config = dict(
    positions='rope',
    init_std_up=0.033,
    seq_len=128,
)
MLP neurons of a small language model. Each row is named by its layer, matrix (down: output weights) and neuron, and shows model dimensions 0-191. Each number is 128 + 32 x the weight over its row's rms, rounded and kept within 0 to 255. Numbers have three digits each. A neuron's up and down rows have the sign that makes its largest values positive.
A block is one neuron, or neurons of one layer that tend to fire together. After each block is what it responds to, as a language model described it from the Wikipedia text at the highest values.

L5.down97:149097125166172126123124136098042115110127080151069138102179086092130179187163094088132177145129090063107153148086137130089170161096127134080079125103056180094167122148114117171105184177145127110101144114127173135144129161142120122140143127119134116153162112152133097174088129133142118154107105049187185137093144146103166104169136198065117070159157137137117159099104137127108112144159166162101193140135148139159156140182159095181093115109149158126188171077123162135134151087150142087136161173134150130104134152121179061100128124087113125123128179090140156145171111083102199111
L5.down246:157127167183129102110162125156109163130173156156103168147081124114101183176115097179157142126124175174102113065139132143108137144133089080120103167128121127119078111135117155137141134137222114148149151097088129160094155112133171135169131127130154203079183137142113126109088117122159118117109122165172157122131094156090083178143100107061071151106154159177106072101118152154137143122082200100149098097163179165090132119141188100149120104077116165061141133070146112169130089140143131104099100176210078148107149153110155150090154140179127099160038153140181141138107163146169136124
L5.down265:122171111140174180098088145131119203067160137141117128136142146086090101130156171159118142113090162155108182138105082127119153100112112114093164162032134114125167111167131116148103147108116150109119115141157139182198150145094129146154146107173099171151140100179119108148087135108129092137105189112143088152124142095161137164106126105079181132109171137078148132130105162132131145088155125122185165178092169151113131165198104151204131124129084192168169183100136161145121069137121122094155182173164135131098143141108178098095126175164125104084107088081045104153192130158183116107
L5.down334:164188174131078153150109120147076112144194139111120069097190041082120157159187102082163162071097114073125148163118148158113147165090096144096092130124194176107191133171145146122113093153097150092124125100088131126105105119110092153099125151146131111184171055102107119143112109074145095145106071150092178143098076073135178116165148156081134094105124104102156153153103114098099151151136118097132160119143150133084155113146176155157138054150127117097127136175068171092106184071103102137114106108151104140126118151167124114092104102154121101171088140106133128139132172103205135088
L5.down355:107131135139214099146136076133109122103093188175165076100164083105107147123109165104137125082121147104110130105094144166180169082151160057113166128049041084104112131090097169110072086138096181083124122085072148080120177151168115139144152089110181105141139165109159127101106170044175160115099163184143193132156104107119116127100142114112116094108075070164117113138118150162087158112139103137148122098126108185122202155163153115196112103105120121121153143126142181143130101094096161111103195116127139144111139108132124114106139176116150091134125104108079166146157146150133128175
L5.down358:125141089124072122143092114103116095141116097155153145129149111126150126085122137108113182083118139182175164091105106042192133150099062129140128130155119105144149167157090128104150168084130156133117110135155129180153157096141130120124088137177077074088119125115124148180189117118139137124055112119080137113095120097119110113151133124108076145125120070074168141154147119131138091142073133078129174145076139116166127107188097115136150151153101126151164084176135145149054086174125127177163156116151206110132133127130187094143111086109158085093154060046070092219129093155135142158
L5.down512:113098148118109109139075131148172126164149130131123185112151161104144136111108134121108145136147143145157195181151129082181126132131125105157110135101146097100103110113118129169132115113100166192060194104196105145140149113130089154078171127154112143114129144094149079133112118126100110139061111082146173116113161077130168106094191068122131112160158117112171136172124101093109129107107079123028173151070160128150154117169116106121108177173096165140163181188155095137096097128137084157173166094168145124112146174135134094136114086089043156100161081101179131167132124156231155119
L5.down519:133161123130176138086141087119168170166163105148105102155048106124170102148128197097095101121110147124154130124034162096137087103143138151122100106113176175055172161136116131082121139151101072098101159112078147154101111166156106099166165176130094115174166117127147093169120143112155085149077133132187111110192141168115150205190110110064177139117165143141163184156079089122148087135094145072136131083098113084179159148101153118110077122164101146149142111146110133143122139138158092079165149169138143136125146072075110196165117148153178079109139134154091111143149124130137091115
Past participles and predicate words right after was, is, be or were, often passive, such as taken, found, available, or the -ed ending of a split verb.

L5.down8:115130159123145157135108151101157141159124120098137175142154092112055078149166134138157178154141166123117122071176118131216160110108116166113097183133121090138114149088174103111144097121172117197123136117155177147118137105166166148166128109100129099118079156105131155107172110119108121081017111108154119110113103105099123093138128073161126173175174133149095164151137106187206108148101078136143089132119112106173163077165142115112188130135088184136138085121104070132148119180155110183129117131160101187111102103162128124133197127064141194106097126151099095143108115142206165114
L5.down76:167165161074185167124147111131168158084181156144252111157075082083123084182107136106152085126161173119104061128110098111165189133113112118194122139177135148125140122081099168071162102101169115151101113117144104105149147108132159132165135133092096094134120187121127103049129113115125124094147145103142092171134138146109162106093113144068147137117083114133168123070109113102062124094123130136136113114149128114133159176086093112182154099122115115170107092108156104116108126085188104149126163102086115114105106139133112139097078178096143100106166142121173210116156132210176135101
L5.down203:148123091212116117087124127154127127106085200049127129151150087104101161093098179115062169093145104055133118168152097189104160139075160158143103169162130150123126115085129112133141102110174168105157169081153135156130123096116168150177162110184165160110125146146084168114159094135105117104083107103079127085130131123120106101126121085144079148065127127145101072084083141142068117121139069122127134141173097100104030096169130081178154155138064192140157133117095168144136099162140135093106142169141094091086102165143205106153137169117119146086128139118143145124136105089126143127
L5.down346:072127145130187121114130095115176130106107112103123088134140107153130136145114144136092128103151104129160056035195145128055087094182142120090148154099096096105125129140104144098109182105135138153123096169116153048189132133142102173128129147099077114134122090109167097076148147143124129123136100124136091158101106086133132133140152136084126099103152150177188153116054111129100086148105111102154145101117124097126083131198146151140098060152124113120088179152144102128120080141026056141145110111107137139169175089122175134163101179111075054117139164144109115156151084145167100200
L5.down393:166143186120154190138158125142130101159138166115179139079074134096106133190126092144148079167120149098118109123128062147120128168149153157085131166149066150105146164152156086163098103126136049122159093118132133086118137185154146102138151127122122188132159169181125134149085117118066154171087173145131104106073161090163141104122077076138165173120194147106116115187099124152096127140097095109144060130131087151113117110127158122176100159155093159132129122116159100111092166091154096102107155093203120150140117125193061108142119128126116139184095106200164132065135149139218117115
L5.down462:118096182170173122100063163115163128132161112100137135136122153137097146128112114122098174079150152044108193070097172178179116154146128112123114135119133140123127107215139094100114107152168142131144117147090121125126128175052123138110085154141114097170087095136154079132099142096058141122129138087053110042122217140103095172113129154121057156134126084112111141093160111131167124146113109177169093093162140086126128156129142071123116159093094153163146146130171106099173166075125092136155152123158122058131117173110070113137138128098113123183141109091128100159114087161163095064
L5.down525:062138122107153128154157136087117143134140121078128133121081159120143102135162149156112079133132095074098130170160133178131138144147131128141159170140135138165086095114106104074102113140098141164085147142159104121069141147103108097189139081118162123064144128152092132111173185076116115155061096099121188167129165082165122132063174159158129130165118145138148123175163083140116090061162050100116093147088117182125121148118160105101113199134142097173088121163114136134104164137075110085149079153118169126182100100191091133093135088065077163096078132160112152148115123117160070207
L5.down555:151137085108096103118152128158106115109169118180125180113184096089133147075119104099180108127102082145145096066170138169170157093141139186119147122114101121163152120112158120108119168139092130062173147115184142087072119105130111213168131144132064112132057106127163124166059138087108156118111142129168169085079114127123127144071105079144163176074158061155098154093129196119088129156157152104104126123124212129149160098119165181107160144152092115114169097214141117136116149084154143115133126150108124133069166175120171164106138175128140100146161143147159117158089152137176153116
Main or copular verbs right after a subject, auxiliary or modal, strongest for "considered" (is considered, can be, after having, became).

L4.down330:067137076147116151139071182131101141125131085118143130082159112110073110150128203169099157127101112136097097113101120123176171099056111082121151184158123129180132192160114142059131138097131089120163061102141193147149103151143133163128119122106132117110152108105113122147181133112172133072106121169116137104125119125099158132113126178095155136137164077177138124066174173171163108112141153138199115189102145121187170095136171065167093148075115179090154127080170158128143139121118132083142136203152091118098120107103105151075133132107150064128176119137095124113172174147194114116
Past participle verbs right after a form of "be" in passive constructions, e.g. was found, be considered, were released; also adverbs there (never, still).

L6.down9:111161094135135159099154100150095112140150163120168124134189152148157151128133142078111171205110088126095137114063151102119131122086142123095122141122047108175167150155200118131134115094117121088152137149087159148108163095138164125064174119139130093106137102142167137127172104126083079150127068145118121135149136106080101152056095157101085152124154056116082215095122136102129095055172143111137107153098153154130172133164124158121105146123057104124137115082188183160115114137180080108168063100189102147134065110072136126126104131192103134185111125125106091135093103146169110104
L6.down48:167193235111132119130169079114152106151117104130102085140118139068125157127167155124198126094087158187131140110130156048158126157140156169134157107090160159121161092127144098108097178160123129161113111149090138121173029110094109134169104126164109097142129115112162101148149125075160139151065161140118171140112139084168188168095117078092154129119171136138151148134118167107120124162185127135101206103122052183130143108135110136112101076130127137101111096166161126114099097097093129139168216095070105067127128125130136096128143076138100117106138099135124080172151091134167125163
L6.down266:133074159073165123158066130132174131144180161099163146090110173131158092150168119097058182146142159117137080174149142123142138144139168160114153061169149116129186125067103105149132125177216079113120161123126138096182146128125139125092123121135087145081103090124113117144078121110092079170106097135088148128152149114124123113118147101104127135153117164115125125143162179176049057094116113111093176140160105052176147140192146071148174130153163178104144113132127124103152131108137135120130100133151100112163149137076156139157141090079102217134090129184063087130102111133189122134
L6.down297:079080129176136103073077171100169097090084057160125147112122144145115084100152168031101174153109143122090162142158130131119148148106150081130119135144130160081153148107144165123162151119141129113081121107129145085144118145087106186137108102100068160129133144112088096096144067092133097133102142077090036116116093137059126127143100140156117143107124084098169102113124093160116136142195146146151117182125114158213129085125182172172166109151128157109126123123112111156104127144136138027190172161142108122164160090107137132118105120143163077145183139103064115155121147159148133194
L6.down323:168141147107118094069104140109146160137110111146135115147119115125125145083187169138206146132089134154129177197181134082145089145150117123162118103128136102110091140135142134091157137116108152094098136097160104141091114148174060190123112079181108101129117090104134176164156098103118104114147073123175118148098167155139137149148168120114171096093143183165163078146143126142197132150160146118134081096190103114141185145213088083137109152130078134091134127061060166092124156120108105070096096079198152133114152159109163146118122141119101143052092104101060140136172159074149163102
L6.down410:078112124079105152146124194212083091103115143208136144126088111101191166147132118138135174133128154165173165123099125088125095087126099131124119129115109160081177142124157099137185117170121186190133107104171172083134155150119132104149112123108109189146145080119161135157092127119129121108146104178111170070099154147124099116104131087170177130116124134096196093129077139162159153163150174126155124122140115181176205093171126197107111125175155122104161079127161127107164158094125077075154129123160194171113133165099131108163085120126124097145123108151152164135064181131132139050
L6.down460:109114161107106116095063114122117112187166148147149110120128103127113116141050105108109142154144109136131181110089148154172123096135112101139126195129137141084116082123149092094199134141070121141109163104117108114175125098114150103175135175130124100164089088109114101140084198089218162152071119149106146091084065142170203143115161103116171161151173054085120125152128127159137139038151104112145100139152135178101118150132108153188096075138068189090121105152102161133091113115119108182120142108117160103141115094050172113125149124077088124138134140108078126175131154119185143157
L6.down571:083132162139158113122130127167180170158146104156120186103136111116121144148120106103140112135105149185128141052095080125150138077126058076119082071146143155169103134121135127143109157095108073163240152117146081105071129126123118113114162178125142117082149114137146209106152088130139132108129100146137175168104109155149152098170075160126130129170134147181176124108090178086180179124110107144097102127152067179134133135086195156131086110138089137092148139105114144099133182125122099121161071106157152114132098132206063136129112111138108088109094149189142177067168098131095088112
Past participles and "well" in "as well as", "well received", mostly after was/is and before to/as/in/by, e.g. introduced, awarded, dedicated.

L4.down232:192147131141114151098142123088172167094100176093103091095144098163122097148089109158182111114111144120141156159158138177110121141164136110118111101098112146157125109146087206080126130138108182154096174086157086131173097111093097189123166078146167101170136117120159148191098153147101108074118158101164076129168184154122123126057107119134169108116192124088107180162132111147132087179166170111134101177084139141198123125169085157094137093144126171129158121135194070178101121120196122154146079140122139117103083113177118182117132169121134210124142144175112127128149118167174128081
Auxiliary or main verb right after a subject or relative pronoun, mostly has/had/have, as in "who has", "It has", "and has since".

L6.down137:161141106091177116094084118156146089137128207087147139082113131149109086144045131125100155143107064100061128141114118108097123148119070137110174161128117103120170126099139086147168137105165074145105143065136199183204110143161114155101157158142090127105109095139142128134182112100141154101083086099163165102149142134136151128097050172129131121143092175069044133115050167121058085133185123077108135110054164109145107093116138138179142153108131115151109128129156109149096111142155164095172138170148133174121141100104115108143148146097151133211097105134108078106143131135135121108
L6.down164:183139150147160103119154131153172072134149138095093134084130131144176123101120121146150161062115112077085115137050101058151098080120183122172161125086144123107085096124129201142151134118111094135193089117197101150147151167152166133114099085161089123189109187111117158147112161190133114142126121113096144123130118134110096157132165124156097125103135159051133146161140140092124120089116103141074120163064097149152112169107097134166157126176107106155179100222154109119104106082137131143110110160141119091131122186157110164111150129169135131074196078027140142126154175149132155118
L6.down198:134078091149150107107132111125105095149104145116126142104104112173109098162076121092069098158161150101160138098069113103111085170110145160113085094117080155129121149161106135138112132174112133149136123173114152103032123160107162079113081165128105109087148176110180211137082113122136089077120118137147062105107187109111128078117133086136078119132109133142139106098093061150139149151177161107101101064111148094096090143111164151117141126194118133123133100209109158169163104141128122131148103138153114155074099154129152092132093141184167106200077094106200144131120171165054188121
L6.down256:103140134161049098031138111138183152128078129127189118122085159104148118123151146091154105107134153142181130173124157189098117112155118141106095150122144139096121147163119038129086112128113117141115131128140137053191075170113107139148130112073168051124076147121085159152119131093114125096080110051138122140160062114103110115152123158150088127124122087121162093156120089091102117126131114112115091161115125131121134181203132131178119089189126180165130159133121207122105114102135150113151149106083120071149165078165117116124091129097112157054158096157138161166130081100190154136
L6.down310:150114112156103163094159132117107152153192157187114112162170079133131180108114135151158126139187117121113160133086109118077137126116103141125130234116097109093088115182067125118152111158181173169126151109119065153069154111075164062139152099137198073157111174130127118062131154070068116158110164130109109141150147120124098140092123178153131048122112152148137114139126125118110135124129123155130167056088131102161133145159105142160112092158108131128181083148132167117080162139112119104169102158138146070167154164203125125086159137155071081131150099059184128172135147093143125148
L6.down327:096105160106114094212108209113105094158139123102151093087138131098069148153174158118110128123144121211095146060150155088107127149160100106084162118109095136109136120107095078146139086081128113118114104132112109171087181154165082155145111145174159155124105136115114197134148100198126161057176137155139229152106158081112133087156145158102142103138091095165117144155129053164148110134124191126110083127082134148111141109093106090140131068140107096098164090098106150148121171125174176155128140115161131178110131109122103115166118050115106070125127099106114161161114175112156147170
L6.down354:146157117103149072110162116132105077149141084194154113139107105128139064084158069070143134153176164116146125161128123140072177147103109123174151115102107110140079155140123157104138112120117172098123175086116109147122146088098113102135170121131097117186157118118153081199131148144090135139146152085108116074102222147128127178102077160149163122171097146167084150156138175058100138115143130115174140178118125161088146151114093123166178122180130163140093159145186101099107113187148166073174160151171127097182151080147160108116139177179104114113115204143155151097133083162079174124
L6.down494:142094173178205101155119115168055121096115111124095125120139120124057113151205154156182156073114097071160178109161120121100081156127155155124137129132122168108123170128157140068152125150108157109166154160147119112140087162151091132111051099092143138178148110125128083146126147102121119195150076168140120127106154082108104113101059132093132126140112104067152101166063084157098147197154065121075137121145104170174136173139093128128151118127112155188157168164119155136162104099165133104081092062124137124182117122163111095166116117118082129175105103042128119108148164105157134133
A lone word-initial "c"/"C" token at the start of a split noun (couple, coin, cousins, census, cabinet), plus whole-word "father" after "his" or "her".

L6.down4:179103124141084117106093172149108177122090119184143158132119164061192093158129141131165178147097110081142099092192123156114131136131090127088079147160136078150136090113114103125112069116112118180145198167111126200096127140097146117174135171105153095114146183093102195172113151153138121081092119101084127145190100122158153133117110132146136146178137110106050176123130116121140129117071063159076102086136131089115134124169159150164124089137160126091126115078171131133150128131166141157097107135114112128123163142127092132117133133137046173145175118136116139032095083181207091128
L6.down17:090147133139104156162128129139158116086202151151145087088097130083120071110120160122104100084163150128081076133062112119148131129142157104155170159122100121110111091088101163133140145163127088170103138131155223182214107123136121104051120187138117163122166154130093132140140167147094100045109091111133116071078053126120097138109139083072128108135144181071184121124144137155071112091099129096176175110121127096151099119193159146088155129158127126066118144119110124137115135072127152189134085179098121149130091148148154108136113126128074160118138124193128143086113110123196099145
L6.down172:126123123147159102119149125129168146119111090152206109079140132131149161092113081139122066116159139108106139104085191096129170172166131103123093108116140140117140108107101139062097126060149127176141139120079146094143147165151073132147138135137091124131143114140136111086121102147103060113147183165141076133068098173108101183121157166159114170162126134062166108132113150156167082141132096114143163133141158160171101139159077118171101168126165207142132132122112118076045107085122129095099175206116120114090128081132142122122181172126103117087044118157123171184124149162227136143
L6.down272:108150123122163121110154168149142140093118139126109169113147200207174127150141168129096139166068173156145150091054169099128122111103128138151141119158122116150109182184129135119088169126110157117026144125166144141155097102083166097216145080155156129154138060098115140155104125070160083131127130111140134102162122171091131107123188118125082103153141083157099074108162132173079141133143093153161183088073120129148127155127109104125078114108153153164104076148131122126068143091113084109103110096162143111156104107142145098126089116127153103124136050121255092113132089114114128151
L6.down352:158090104112133108155100145173142135108076113169134125205120101155105084161156165154144065112099117084183152161190132100121124187149166182127156090144108111106144098133129153139105110102118118108161121077124124118148112138161164129138123116171115147122122145201131108065101138201095143107156108126101098169112151137111138113122128107158144098243140147114117094096129078114162130157126083124135122196101174111129105125143180140125104130120090144132078084092100099129182152079181108125094109119168142139150130186141092105172133181127156232133094173235130131094138164099189116107
L6.down451:105141122115131145193062082120077159137109186124112141140074068135161101130141139190138083162098117118110124099141085096126064134180108109168121093107159078095151087081098112146101132140143134162124091146090095116113073104113113112138107102088122137138176108098177134160124116157193175107097167138154134092165106150150106126088151139123168126137127120075140106162124107132192157131093088117125119110076104116075098155142111147076123132091201081101086176111118123150045106119183143151204099166115157127174124142211160140070111134073155147124129170164142108073111066168152085151
L6.down502:116140133151119103116163114144103128101121157141098137045108114124117117152074166147119165126153138092200163139156084102126102116148057196085081119119115175105078126084070173096114137133135103158128126106122189114166180125103160116151126089104109141173075114136149126124168150145074133159104122182152124188192096177072108115141106122118167088129123115148115109091122155153129090169141111183138151164078164073160060090085147168126124147155132165128150110143092107153118160097171076097127160178104104154072145179096125154209167129139178094111116101086102138135148160173062064143
L6.down556:171221122074124078096115164115149107142137111087086107064132134133109104186138113111098207097163146209147120147131107088120126108107095173119135160087080097184117186140100096086137107180156146124153139138129163163111118161098097068106149154120139145144120188157146173145109175110131177125122135148140137116076153120173161175169195092118113154164165122157087063160092166094090093120122151104205117157121061126180127115142170138122139148159137127134138133108157146134187145159158136161111200157086128128109123082139091136097140166150151079105141134164115132128102118028144112109
Auxiliary and tense/aspect words right after a subject or relative pronoun, mainly has/had/have, plus not, still, just, previously.

L5.down2:136119133067129080100131124140075110150114156151128142170189101174140117152193166115084149128150135100103117131098075118187100149143090114172088153146137138121131122102145134162179137162158156143055123068088166088100106157160140096150154136133160097109105174119091120155120103153066185127187153136095103097169203137115127121060151131149113195067099145091158125150161195138193107096162104096095139154135165124079139158124103123157130096195140122163117122172165196137158121151123152103095161098133142178108175089147181076087141149165164094072145139122126113158094122127061167143
L5.down154:067194136167150093114124130172091112067201138132147169077138108186127093130119132121092081118115109077151117146110132138133145099140077147159128114081137108157086175129166125101130142158081130080118113148156181104148128094091148123147141160089105150105126115108189102140187179124122123161161137085155064114166140100113171169185169155119174116122131156093092159152073106200159127114110137111142128103086092097158161139213170148137110075107100178138167175117130081158106090176103152070151143141111143166106162154086109116087157139105109130122157089093083198088133168131192178132
L5.down187:110071121077144128121133137145119139134099119091116085124219093181143171145193086141134124138113143151098097120127128105152081191147163155119115119158097122143083121129144091061080103130147129150159079142076091113115104142096116197128186137161142167077165132147159114119095142126082079134154102136120119138065172185150118115140157110147107144103116118166190143142108064149140098120193114089108154157139052174147117106130141093137166111122105142173148094078143176122065109131176112091163086133138172119187160071159105111121118122139058134098095064165164073117124072134202125144
L5.down205:143141112126103139102142104172150162119098143091114135140167150136153116131178126119093083115151152164127140196150089109160108068139123103169058027089131119119146047148126077147136112146091181102175179093140138106088176183096131105115132142122106118112128152098135140099112117176099146117198124079144099151131122187156135162117134089116081118108109158190131124147126119096196153068104144130120160175144168114164170146110150157129140156096074108087067143124106166181140109133114108130090113133120128083078183092153168102116137068065134189141120091146184106179156092148199174102
L5.down248:161116150127159130098175118163113151143148128081117117054101139145103120131149137134115075120182051107128178178072179129149164150119177126165111132105159182227095110102107116102148118147149149129159136107160174143111106149155156141081118149164162109117142077194147115128090116127163075125174163119126151090130165095100184154148136067129087122150158117068127164110097148114159172089122107141029146139124078119134183104137092100096106120124100195135130169155154091083228180124149060132103085149110163155123166154169150151147106106137139126112137126098131096091120073102114110100
L5.down461:184137118109096119126149116105200141180090133129142126112127086136118096171107092139118127100072128148105129125123113152178117096171207132125078128149113063111141114139078168133149065099190094091118167148127089124119131155130200107134126126157160129081090213160109135105108108090205145138131097113110137166158126082161163131145194116130145053103105151144133123158111114198129175136111090124109093108179145114136126151098063111182144150136117160109122164079120143138122097187134053130169153119131194168114129111096071168076150128156199099135100149104192177118121107089110165148
L5.down521:142180215132205120143138177131114132119123133094116197111134172105077122114151126152121169119094106141111069115154106146130128126109157107105133159114086125139127138173113123176109129125090113107132180118097078156116091171179110125126134122172138076106166134100090048087106101158128154145079119140083121086113147091055182120132161146139112139143115120110128118136167152147078149128188098176124145090171152157114152163167175205203185157180150182098135100126090098126134156166189120111128107074096125123143207144099077100107119149102152067158170125106117155155110115101058166163
L5.down548:126089168112133172069118140141140213119085141143146124164156123181135095162124128135074146148102109130133146115102147176217184142109114141172119138166105145162152133125093156107130063113102123142113169084101109099124106165132113126128172108096139137127178180055134137137152201120073106138136132099150128135129193130094164144113115119188123185106145128075179115194149103133172117125171177130140116139190043148130101117182156112156155145142084173159110135106092126130180156166144096124128151107169184162119178136157137056084118086126182114145189136176129131088112074122169158168
Nouns naming a person's role, title or occupation, often on their final word piece, as in coordinator, secretary, captain, commander, player.

L6.down29:103094130096101144133102144061105099158078128158103142090137120141153174064202105142129107129161110126156131141127159131128129122112135164111157136139107176086078170151155087097126056170139167141185138139052132145157105123120133198111166140184123123126110185135093126172100114174073177146118144136095138134099160121150096102148211092141127077093102086128153117108076082170066103184082121120116103066103135085105164092083149106112098096117163126098164167113090114148103089113145112095135130122161092126127153129204107144152165080163119166108177093086131144160095146204181107082
L6.down69:154136127135131194151130132117131078109089078178170146113110105083102171160078199129101195146090154165087158111140130118183109141151078098121121125133068065066169132082132178143155082128092100140133166121153147108136112057136151116101090054128089117178135135092094139097117102102170166114124178148145098071113108155118150078105151136099111098137150163157111128098100138164142130072124134137154157175116101151173106135157097112075185124138170123114071158094146133132131115146075125087120190170117116136147086137085099172136163087173170108141063205123105108174138168177098088153
L6.down124:091062165156101147098132143042107143101095181125101072188162128170150098102118129137150168139191117143167171133095092195159097134054158073098125104145126111118097099131111140121126148177099126125150152165161091104153118139180104143150151141129132171137116071113182185132146152120133114156129138118140079116131162147175140114091131142138135112061130086109194156141140204103171143151074127122088156129107072159077141102096121159136155082188166171102135186170111116132118159143156141147147125107167098140060197093119138096131103177181112145167122149127128114095103061161149103190
L6.down152:152168125152090144119090146128158169154097123133136137148186186122109119125109141106161096167084168151129162144126163146175188089094166163147122126133114089111083117091074143158105189154130100092057176123116125065113115209161099164139143116157110146052149108108110143130104113110187101110157129148106109145159193097097073103056125101083166156098090110155121099205138135134117140093144106106127172088078163154120175123094102149166157077122135157154150097092133178153186097140085106170134114099125106108090154113127159109171106204110187107199155127096142139185136123129085149095
L6.down201:146202155127131116154147125145103141109146195159112122131177043131143167108034092175150062111108117188052130156116161113122147137088147182103090080122110139165087120155125077142186098126127149094145110149105134153063130130165139146132178164166082104165078104176109104082104144121151156082139075124133111177154088143129136101168129117132160139102137099064075150145122178097129138157158147100142206125123146161109118119114123106151066151123104029100113114139122144122190178166123155107120080132163167159146090120131148142136195096136128105101130122087148178096161134141102099115
L6.down329:142207127142184115123077116091113159091166117101167131121113121150141094164060111149107126163077109176084161147108174122119239108116171070188156117139155136104169217120116099185120148098134114209137156145147155115168168138071130138127162150119196100084138161158155160124153129137122151122149079106122092163157151100124153167148145111077122109096114125144124153149155135131112097149121109149078131060129105127121153098137147133139133148146142092098146135141216123117129172133195058149073138164061149147106167157079137137153090118205112120187158114133156104163119135143124103120
L6.down348:077094076108164083146167101124123106120169076114042098098093134135106089043148096124172207123074152090124099093119132123180158110105126144112164131125046210139151114074131139115157133092076173107169195129189171110114124140122077131138087101163148141111117110140128160147153175071071142142083131116120210100152128126135200128120117134145182131151128150159141118076132121132113137178141170042125150090130104135110170147166142149172119095134142165121152081131082133140126133155085099111116141161157182180110152113145154120093103181120088092137116173132105151163119131132155132117
L6.down471:074138084137142113154134145157103166132115117138165122110198130135130077169091120081072129115124070185145177128152131142148128107081114153106095144125071118109190089130162134142126086062143100147118149147097136113070139162128104160143149094122182132077154162095159153118151190081147155111126096059117117086159118099102125184160141116181114132114167135126166099115064072199141160057141106043173140167131115098154119152157126110175131101182093175095149143120095126135175148141111093116153187121137158150062144143129060137123107088108141088105159091151097127086118075156183095163
Final token of nouns naming a person's occupation or role, often completing a suffix, e.g. director, member, microbiologist, librarian, Secretary.